config.yaml
head_dim: 32
vocab_size: 1024
activation: "swiglu"
norm_eps: 1e-05
init_std_down: 0.00571
beta1: 0.9
warmup_steps: 200
train_tokens: 127300000
steps: 3885
MLP neurons of a small language model. Each row is named by its layer, matrix (down: output weights) and neuron, and shows model dimensions 32-159. Each number is 500 + 50 x the weight over its row's rms, rounded and kept within 0 to 999. Numbers have three digits each. A neuron's up and down rows have the sign that makes its largest values positive.
A block is one neuron, or neurons of one layer that tend to fire together. After each block is what it responds to, as a language model described it from the Wikipedia text at the highest values.

L8.down31:459503484600445539461591458499496479432571460490439452518421514474478584445481474514502402549467562517485548499432560459513471451580502551515452473577475499519534476453556562528418529567518498438498452563540533554449385485487603476508534487504468531450586596519528445365529534544546503541510384452461530416436478469475489548528520511479518422518524407540546497440397437527491514463512
L8.down87:492455541460349503654530540481543593513443492432460590459512519461468556592486440490480521613500514538461542495489415468464497658497494504568458521546559420451431445446440490515568481515517442476498509542495548506494591494543529523516518522542472462436502512482457519579542447525507491507404536516500503447383445513489482494503423480519467516489403457503579555460454393459491477467550
L8.down216:635482442545515492408561565460485551475495517472428544513544432584559446529553555549558488415550497487524446526555475550432476501577546529555414564410406521512494503521512542508561499528512434466393435518415479582450480434458488519545383537517486447475559482473512430585528521433514468481489520488511550415487461455438532572526537469475540478417461446434435531488527566489514517469495
L8.down308:535365456421531505522600418423543496475488489498561526485479436527416380516475543505517526458504475461454502487484508512560507415591498497422544440589569490461493496656574564536501509489540483470432521471492435480467494586434495521500466616449472460482485557473545487477431521545400493439429552517481546474507576572514448419471489626481545438506423598456527508541565532552441489586558
L8.down367:483565548533455471560549460528437524537493517553513549485475506474470518471448538500481413463457490429526408511523490509535469428518536427482544468420452448496447508540553572552496487519550447481529484516526537592423588427516623585590506434408540511507478532486454472501547526601516483608530571484533376542485537522457558363505485564435463543479472533493550414481527561487546509499497
L8.down408:417489491519518414497505444438545518445543514462466521548455535539455491510504522493500505585471516528522533551480441434478510579462404376512512524483538515536456598447462501586509540442471528466496498450469539578494505409471552486476637500439518505478553501466468517589628569483397516525508524529451566558511446386583522497311532465434511536451519530548491528550512483595460525464438
L8.down412:424481553513530423527478419489524460446520608432446546471432412474519479433591474427461521499427537512497500512539489479454429505516544374473484435535552518504507482506515510517561541461486530558490471467549550596523512459511522486538473609476538530481455629489478519471502491513421456503433517484539536498429499475531631496506533538468608447487372491500540428563539463511513608528571
L8.down433:480458500507575505483560471432571557559496506514429528529555492488429456441490465591472544507440468500468477548553478436506562450431550507590543521442562452469433495500522497432531533528432552508498484620508469521424587467554562513573353501436572573500536454493539509479504456484502490467535424467483450570521514476524479528520524439520468501572543587544522457399563546477425471444501
Responds to: Second piece of split words. Second token of a word split after a short first piece, such as v-al-ue, P-op-ulation, f-our, or the decade digit in 18-5-0.

L6.down61:486482478534497505406509481451587556436479435517539577540479432599578554523552508464544458534508433549566461568520410513462478481557501468533565499493595591477534439483409437534481507425549474421488457587501531405519551546521453562476542492569463508534515472450526451468496511534512477568515551524481533487472500451501559497432419479523432516558558497456486459623553474573471401496405
Responds to: Article "a" after as/became. The indefinite article "a", strongest after "as" or "became" introducing a role or status, e.g. "became a free agent", "working as a clerk", "as a whole".

L8.down32:493465544528528498501492489457527405556458451449553555440481518520538535493432479493533434457511538440367431512521543469542479568610463526506549562444538490488534547512563598469449363449482514440526559493567495489494438510452516609380445606525469446434476456477509473429549491493553516500465430470414475478481507530507506497549449500537517392620482546489484452489454573554535573513530
L8.down114:494410452473520556447492516575447537524559595545555545478443418515504524538538524469491550511460524478504533545500501494591462469504523487521395545554467507517520532568447488524497392519505575504558532523507525460435514391568448562572465557550443490387466528576517510590585455432521417503447430410562534509489574526441447469497501448541506480488469496586481490586524388565493492488539
L8.down157:521577505493444530582589494455537527468509491498573542495410534510521507540502453561450530473496455482513456513560500494463478520491356532501504475453471418496423547519502529583480494506514494366503524411514537593496421511419510548421618500429491555501469497548508485453496427531491584484442547417569482466495456406529498633507494483552503502526512426551549540562458571471579605540476
L8.down173:531471526465508476548525589468503413559379459433482510428518486501614533473514537444489402498556413483542420538523511523523497482502561541459552492568528542515433540525566465492484461582513590530465544515487513497440500468502449509390542368510397468529517520493529547505520540422473490469512560441489503509555619494576557494503493499562448486559633480450493555441474492478507503514408
L8.down273:475506561495468539487468513558463477610499451454501557525433486463475592532495472529601457593430513566524522435414496390497477557483403513551478508477529397448436555539455573430474509475475551481519488521442480536554534526497461501517407484473447464576504542470505593582565517500542435529571500577484452545469368487540485584519447439521377462468430464544476393524506585571545536457473
L8.down375:466536473379459499508502527522382485543448473556492468511529474519542411483514647506453514627560474482536546553520496546634423510504445465567508425536479492527477480474508446496505496431550403563427461508493481455564435528492513561433479477526546493528456539495530487516513403412512478500455483451489495558419555502522509507433510636515453570509513511608453573458418513462567525489471
L8.down382:469455457518428451500591407491498499472509531471542482481475482467508437504472511514403464566367519474469481524531423541499505523523425381597628426443572588515496451512494598545532494461501553446433554532460523550512517446485546540432581468610560392437454545491548457515484524482477570539541494485472499450498459508505503517465577491536532575610494489545516448475466410504555511485528
L8.down394:554518568560492482480463477491510483583582499525487526539449458389442562486502563499507404563522528499478579532386469496568541543598492502417426560614521480461495482520533473519525481460508539477499606625455426528431443463398542474416519453428560491478450548533509602556481538523508508557375537507536401477529489573497486486566540483515529445426578469456500363448561530460413500484463
Responds to: Word piece after split-off s. The second piece of a word split after a lone first letter, mostly s, as in s-l-ow, s-ol-ar, s-qu-are; also other word-internal pieces (succe-ed-ed, subse-qu-ent).

L8.down67:542544486542468535490451484527417439483559610603513462442454511512474471465562552497459497485484569556383561486436538518516481532451471474464368512394513635521430499470487555517583513495451347466539510602570515482464442454528398502612535526509425492545555460454444574580492558505450553453471520460473474507532546481531518505435439490587439539541390453547475491514558479502469457509506
L8.down227:530534545424530556573558395564473528426531509514514411540452441430450468487476599447479500510472493496533536524396485468590498394411525561484526490559555516445508515517481507433461496546474501410491541443508477524629490558524504515453534525492516461500482360577476529453478495512513586557442515560584486479553527524428457493527557470581532465570460441578493510509468538427375505579476
L8.down268:498528552521476456521437519463490463483477563509458523464584364602506517515411485426512590533501528533389559467546552479518549460497521475561470453547541493479464547490578534504452428418445529493527487500531401377521438540508534489515468507390524542609514421582478547516509458492503532492495539523430512430461385527582545517498467531470576517483499528489673500523490569467475483535491
L8.down281:573466471553480526479423456490491506538374472456461456573415416495569517521500548529465485423524566508529448569616543545546444448439546522517522409545514608563462555554485432457536601462431461405545619471491526603454467484487499559440534490461534510537564557500444511549572448473523519472438451467444474562564461466575606478410487547528481596517569482474496463492520509485550494540441
L8.down358:534568524537458472502464532529539536553526494461481526436553554616471531481466544450494519427540425525431459459420433441508568553439486524418513518482481573417465487429494590498510559472513522539447515477474532590498514529535595462544570508532378387489443582521434464577477539547403463558444358541478464462514555515429519523472476455531578530368471408521600466538548535506525618523510
L8.down409:368441452521470466571413526497506495504478525494486539650504569524500451603486577497543484514473472476502446437552457530527533581481530524482504426485477435570452477508473489502484503458509537562434526411577426447534475486422443495519510558538482523431510419461457534441522500488484420511485527508452515481579497547592442442577496542552498467592434497516604468431486400462563542450443
L8.down410:475462515480479557501437525556490504444471474505483503538491498526563484516470457561446500498476618495480504557398548540403486436533562493597431477530568499547479481471486472555503511423503452506506445493539507448442486530481519485373525533418514498469568450580504408534493606476511585449424492481526554520520575550552423533482534490540447393478502502558572466547495550506404407431571
L8.down429:562581533456476552541431511570438486566543488532498507470590536449578429586476512547551433531512608489462515502534597557448426423417502421545633629508479445518415561434501464517532499545508491529484514487514440462492471548557486432515525485518542531471480554543460474505546494513475454586424392532504470523488502549463438462458457529452536531514564611461494517494511505550421469556521
Responds to: Mid-word completion pieces. Middle or final word-piece tokens completing a partly spelled common word, strongest on ory in ==History== section headings, also Calif-orn-ia, Profess-or, Secret-ary.

L3.down2:444466394462438470520500433462459471514485448545595517389432553397451443540459433578489607558454551493514450603485483545483458468525467526434601509496536527486448482462506462468482551531576506493513499513545617496489441483543486506448490588444511546492505542502420512519479488553469531540570503493428537593530481508497502567479474533471562423597409405492494474614534520493410432499483
L3.down6:441495459588444508556428453524469488417525490523581460528526423568437497545476463427554426448533518512501477516494540440611439541487516465559449603468550525491520552517444494428522483532510391488489472463562452541497503449469492502450543479441477517418664569582484577452499550481533586498537441475530533517525529461447511481516473486495422595443395486476525537497488412569488527541453
L3.down11:432508394458509511576563466505497483445466523561430407508502541543498524407508513499515473501528490484495514461511537439565389432487459450509522598546532546483474606533590488472555449425519464516541517560572534528474436451471510497494537461354514595554471509535494410458531576470468498483451598489579584501478490527467411503597548400495606579500509495495522483498511517543444522504468
L3.down183:452571501458478494534515462421504418465435475440444532533518550498431471431494519570485517427495485495512435509464476446472537523593506530500535460495569545571499535419526462561479498379534461464519533565518581527537502573513548548517457496414506494405502578577513434464432489553578491455460513432492525536545550569480574400588533487482549524493420532404519534450472384489396451486525
L3.down230:530485439535478485554569509520464604434493529455463472497479544591472364496558483527446476517467497520481409566480477479530477474545467566477617447486489507572522402497495510549485499511607613537568416526433452518510554499448596471561505523411562474451499568500415438503462525475434432577471532454475471473533564487543490455504508520540488462491531522464548569489509578460426522479520
L3.down276:520519524505450584541588455443500424475478489498498519543543505462486542519459473441462498579623470558507453513491516443381499414574461366518474526409517584488460473497518504472483534449571478585495572452670468504478497493486535540494602448454441543369498433510479564555456551487525534542507446457463414542490522494424504488451626504500481470574523457555488492505437541482483525509475
L3.down384:598414529605515538557526385457456509451521498522445555516422481479557563481503554510473469407609470500503394482498544477439485511588459475497463444585414549501456491445573420576529556557545512574484583512516588430516585512526562549477461524479516430466500476509491508534468585467443462462458442475494605497457544539547529458540366472571522429541453525534543518444545532531488451492574
L3.down446:571543437601486465437464452460481471457402494476582528399435492458382515541406504520468552478461458616541456477454513504534595529509491495524489556523568480497562513475503537427399532410488422468542468499473441511515440498480563496473426527459573541572504536499476493466458616416529619586451497528475496502523561477546476494499528601523478511438466450481521458570574409470498530547475
Responds to: Year prefixes and "for". Fires on the first three digits of four-digit years (200 in 2001, 195 in 1955, 196 in 1969), and on "for" as a word or word start (for, forces, forums).

L6.down47:519531487491458507532540490544453549449481471561513528480547521446518552397460455592545461492553465536434459449365511571511500680428448483527478451426439555408480549426476491364530547526488453485483509504579567483493497540596419537550471486522514572472580576429496496513577564468510566494477565552551506466572510490517507503539475450552432441489478491480477482502532439518552460455486
Responds to: Second piece of split words. Second word-piece after an initial letter or short stub, mostly after S/s, as in S-ur-geons, S-our-ce, s-ur-render, S-y-dney, New Y-ork.

L8.down19:483506423476459493438435402457533515509476477500542430506425509490549491509493476513450535529553471505594509576513497549515373479564449552562433522502469542551581561533565438534484537520455456459506536446481407388507551515514423486426449530570552490441451434524485485472504655495475471447528619511412511551466443451538487513496545560470529577537549457473588550622535499467503520517447
L8.down64:528569504519488514525523450442451524548552470523444514494539526449498537402585527479479505486464446528557473648515545504581433471587452427615527508495568389519518426542483467562492465559526455512538459578536485490455453415425506493513600433517485480447466503531507487461451405471573449445572560496563555545550501489509540509423431508519388506469491479555468516578564496564461514504519
L8.down90:476484494515535588545452514514516515510514539554444491548494412503473529525533436455511497448565451475481484554583528571428508509467534531557503372589500546503440485489554523500386594480511468536523592528423440425508354488494420437521513459537582469525432548545401478517585516502426550471553471429424494481490512464514478412439546384464464569454612514460523483508552541437582445507498
L8.down91:483561427615418526501489494427466453493508533448502550496627617520450515447541510513532440430590473513555472461543491490457519407543548406478481428435442563514575492442547435604512398438497429490543488542466565501509537459499571403489400493422545537533423477438532566478442577504558436532529586507484511568468455538474483407524458456584537528568402452512494544535546584456510546585510
L8.down120:601503557482481540525534512570462528494382497459519572525449458640432497477478497522496460615415459475521482550360556545468536529470503434463435541538495495467415436436431463474558486511514510448437423475417555494470526503527546490521568552537508406482506497532568567420485480500566445412447577565497586591505454523508570563581480482531432450493505539609482516469505552569508467543530
L8.down122:416501496458598543498496648472562436496498451480404587579507521635517527566522599412477470437532580444504489565471465471534465500484480485572469424470502548552553409514467470435421525528503544480485484496549480434569471534460509513514565528411499546527598477533500535495486474445490431507385608492528415558427526519507508512485452459532476562445561539531522587480519424509452490445541
L8.down200:572482461562482567505513512477539519403562568524499429501535430502467491539540423526494469591479418591463487558525521497555511499554487405539602455497506501541452463492574375426503473535517429470448454566522434498458532478460484506531516551542530481429575510427452411506584454465490537527518665547507539466459523485573535494434458521547569486538494437545386463622509414463486493452532
L8.down255:468496468456598540400489539509414433479430392533496497480488502559570482388421434483526531495551489534597539492459461505479500610519530438450532539543502482518481541487519524504593508548548476474521477436465472425420435479539446503474513472605503560580500492539589596437490458518490407455471564529494522483447495480526552506447458412472511467637590527545562530557505485537476539557553
Responds to: Word-initial "a" / article. The token "a", either the article after a verb or preposition (offered him a, led to a) or a word-start piece (action, available, After).

L6.down281:513464494540512447506466479533442519460472568423571461499499453494465495496509579623581516598492420497514500550531532558451499498509456561448527442541571467473496524482551506518458456444459498489512568365523468503413588573446494434551518389530475552574522545510537474486529458540492536536568491481543390412555497444421462504520482533458529501516585522439484548547390520504448333536461
Responds to: Early vowel-led word fragments. Second word piece, often vowel-initial (ou, ar, on, est), right after a word's opening consonant, as in p-ou-voir, v-ar-ies, m-on-ths, inv-est-igation.

L6.down215:504572554443481508557555424493609538505584467485534508421551533418521535530486455585476614556489469549555426506532502550393507562566472511439417587446512523520464424375485496504496499497475522418492576534499553569504521539503515543472472448418521496579509466473498555475449498567465538446409533532458502566475460483588503397472511475570515431487483454439537439458429473420481527427532
Responds to: Clause-opening prepositions. Prepositions and conjunctions like over, in, after, under, when that open a phrase, including as word-starts (overcome, overlooking, internal).

L3.down100:491502462446589328403484503418478543473526490606464533592534473509450459546494434523550422397598509516487457500454538465539536546460521490501440578496448516541421537573554499443484526491443485602440512473565522521516490568438480462369483526545541495519525553525492526463502530586453510542520440511564441505531516464556408528539535525551486475480507439443420505495564545585447507470467
L3.down111:462400408456509457531449501553535545543510574525484504524531518574506526593561446444439460483593466539536449592536522534593484526437461506523473549519474564552481405538443561481476486565486553480566492477472521450488489524477498491436545535537528451458469493434504587451501465407582522441487494623384495502434424449438484533481521586502535501484451454364533549453527487459385401591468
L3.down117:451516482506507436511475526527548533460558517447572452494527410591529494507535455489520531484478510533492451482495560575548345508482323563481477521524539516513498429531497542377538517540512555548467495424410497477532488508455479532498544548514452575473472521511596526610520519479537458574516438580537585496490501457491505490497494517511520483471467523524411427439449509515463481499441
L3.down252:447495542517512492509441423396421375535532568526439454514472440513572445488563457537503473451466481572569549568614529447509434487543500562465502495523469465494559464420508532475525512418500446507539433435544549482499445482523475430549552605493496580553567492437566541452577413547432503384510570474604590404572443508485534439493458495466490496458513556458507510490579497536506503526441
L3.down318:506607551553504520479547471461449519519514521462448528565569486491541382500602439471520588524467482418458412630466532504579422547495506483463493539555407563530434468558419407475543486486534458491574484472474518491602509463564468557484463365546522469457574535467450525447461445568470485595542532522419570544458400463543489573429518467546471460514458426483550464496586518480529511549529
L3.down319:499554523500560388558433552556516596459426450486451436466572463565524552513465545527584453516487462513456529572471458516411494496513543495503440613460567553506506443462506433513501523514472493473526575542455445442524516487546543428449522471549480503455533515559569456443380510519491531469448415424547473476555598482503581531529443518490509485588545407475505495408602525536460459540488
L3.down360:493504494466497557488459533482548518528562591512476522524581468552588443535587543475423438502508460495481428502454453529486486515511558389483425547510571492538448475497586539479538467449467471511511508494482394515508482515516484480391479487495578513549536409499481558479431441611400477463498496450458624511496501480504561531464503427437490520524424467601536469538454604494456446607599
L3.down378:451568541536450548508487523554566419542501497447504494463548418566568489508482536381559516520523418485584531517555554468552487498475546478595466486523479565449514532484491443479595389573457534533501476516436532412550445446481516472463473469603514508495551533539556405516575569460399426576558466500493529414436490494414477521521515468511440521514500553480436426466603468595461502504476
Responds to: Infobox bullets, post-year commas. Strongest on the bullet after a dash in infobox lists (before Density, Total, Summer); also commas after years as in In 1801, and a/an/200 after in/of.

L3.down103:549420612519460482559528574511489443528496529528481397537481450485466544560500457493503581489665556473562432476526451437433514557509429481579581537497579472493544515463527505615523455571602485456519563483451439521499509511435437571509544462419483506526401452462524519537524505441461442509537461444539491408541621459498526577495498473505398450523467475501461524584446464440502505497441
L3.down169:491516485514538586484409545477451515473534587480468464517476453494431466561518538483541578498556517458516449590560384430497528415573527468362555494499494515551448580492557488474456468577536405446581492440485484577410430480335480525490432454473561503489518415535524491564503552553469482519479515492487461504582522502495567538491543562547415463449444526514565491405573540560464483454481
L3.down198:561381530371499487539391477516516562504527522567572456528437430479498450472549512427492474487547612491405491524433479534564509592465484540431432484488501504507515603474591550548460516442432566417470461517401544414542464506456535501474437495517502492514557568519414503410440532527554542599460475388542478494567486474456523455552519442576502467504523486551534527466442507513477469525511
L3.down248:428449443557436537508517468468453500455556494480522505501516573467539464563558503508472505549452531514501575537520447460528512608451548527527515493561568463472538470387491432609565405471477492546478557554454513487484547474518452517441320515560522516514482542448441501509497502638439442425501488509517515432494506601548522391590495506478488521451487607475497470479338454575455492519507
L3.down290:496411475529539446506464494488470499498531539474590433477558512553482510472532536378519532535480561426603522511550497491450549505545513506560459477440524542474529404597504511547395391475511509493468639512501501496492529508599546485506377535509447543562414598404483541420506503592533438523447488416527534460431539481433507528546475513516477483520568492455478484485406462437470466552443
L3.down320:416458493477475525472519540520425458523523506534522472417525472511456505476513425544552486367478486484503475448508533486583590378495481471553518457511562563521541471487562381496614387532550474530497508467502587542563560456538456564440543531505455509550562529443491518489593456478485521362507445470530552564483542477482484419516539540451470489489506526532474527463524575426576494482532
L3.down347:453403536472564419593512482486564425528544593484467499428509468477510433589531454357503523519531532508539476522513495565520546496477422493538414478545513491569550403469510496551526433529593537591466416456440527462512542511468465510499439402499562386532444450445447447415582509547508559453491507547432517569582476500479460470552475449455489501507479547503540421523548481489457571521585
L3.down353:413426547511533524590516554433532491494443555431497440481488582563426401543455504447462585571506575492502451526518500476449561471507488443551530494496607462531466536441527576603507467446506522550445528499484461470460499435550522484498471538549524505552521542515515556471562464613463457489471459503433419514481528439553494416458542573478422386436472465471495517524376486393369485504516
Responds to: Subword piece "al". The word-piece "al" inside or ending a word, as in he-al-thy, Liber-al, tradition-al, C-al-ifornia, plus rarer pieces like "ional" and "oth".

L3.down121:519481530495436401527533429550543473549473453411493503473495511515535482413485477527536451499478519540527506452586539381448503548504437492510515524365529437470498537617406566508659544526518532533548513467453539439478394644516490490488481554526525515515549543586451501514480431446428522460472508529502492459598469533493481480472431414495484498587464521540519424505542462545531409459582
L3.down138:466484456528483515467401478489553540603497406531550541468489576469470550471494549449523499558505525440455420439466496448518423397539541578499553564428459537485576574512482449484432531455539494478550523545596439476569449496513523577461505518447440491612474592536534554502436433518504443569523441508489510452518582524535394567477538516589479503401491593504570490489440432528454502528476
L3.down206:485584501489426507568468470594504574586570466507518532458435464470422430511508518570516440519476570520481532511392546420490496495522464488522471471506538542490522503460500464613500546534576527505502477503578505565400529581560460555515549475569597494519408480439495471495530509475521592546547544521515503538495520493489471451420463370402524399459480436526601480437510594502562411530459
L3.down210:607506483513465467438503547524472510564467490569564502516480500424530406639499595489572560495507572481455507481445508475439474529435434468558421509486431511543518586525458518536543410491497512445535557451574541500567481464526482528426494445498495509500440583524548511503577534425496542523494562460422478533457480500416398478499507423497428497493491491448618618468488511569555382503449
L3.down307:403482491422435463436524540464478542515544522385418488495488375560481475472426465441481484474588528552420505456514482446549436494460561488530520485475518429428439451483533501463537462535549555370523517514550601452506500552482591495510589555454561559539539534577535589507561534404467486574489637534520539384511529461410516582473440516514514390552442514499574534447495492570456511538480
L3.down368:440541414480490514406521504529515493435504477542512501549493451545518480503546470512441512516507452484548493583422492474516512553471630516553536466451458460444558419511475479478467520512485574492468523542542445533499490480598496493605508546485560470432457500470523375505524495533459495415359477556493478469555474428390436433423550543577452557432477519452580542496505562539614548465606
L3.down372:516447532461395539535541448568533472472490547523415420489484379430453552469521493492380525553488471550476503554554577482504466483490402571527563504453548607440466505508583541472618529548478499466489500533478428534525564474520514512487455451433610385499598543635437463546494499478492514569519459456527491501429546509534424540474471487476459499457482475551620512592415488465506562410516
L3.down421:483552479437522535509587572531564388454522521496510508474550413565450421538624614538488478492521549485458401482488541463512582567512464433568525473526537503513458431514526529466420551617474532412495532548524370466512518506561525527534404393428474447538479462497456502495501462456492429512357496486491501465492513495459468540475474414505577541578505544467584492487424518452557485408433
Responds to: Mid-word fragments op and m. Short word-piece continuations such as op or m inside a word after a brief start like p, re, c, devel: population, popular, developed, remains, removed, covering.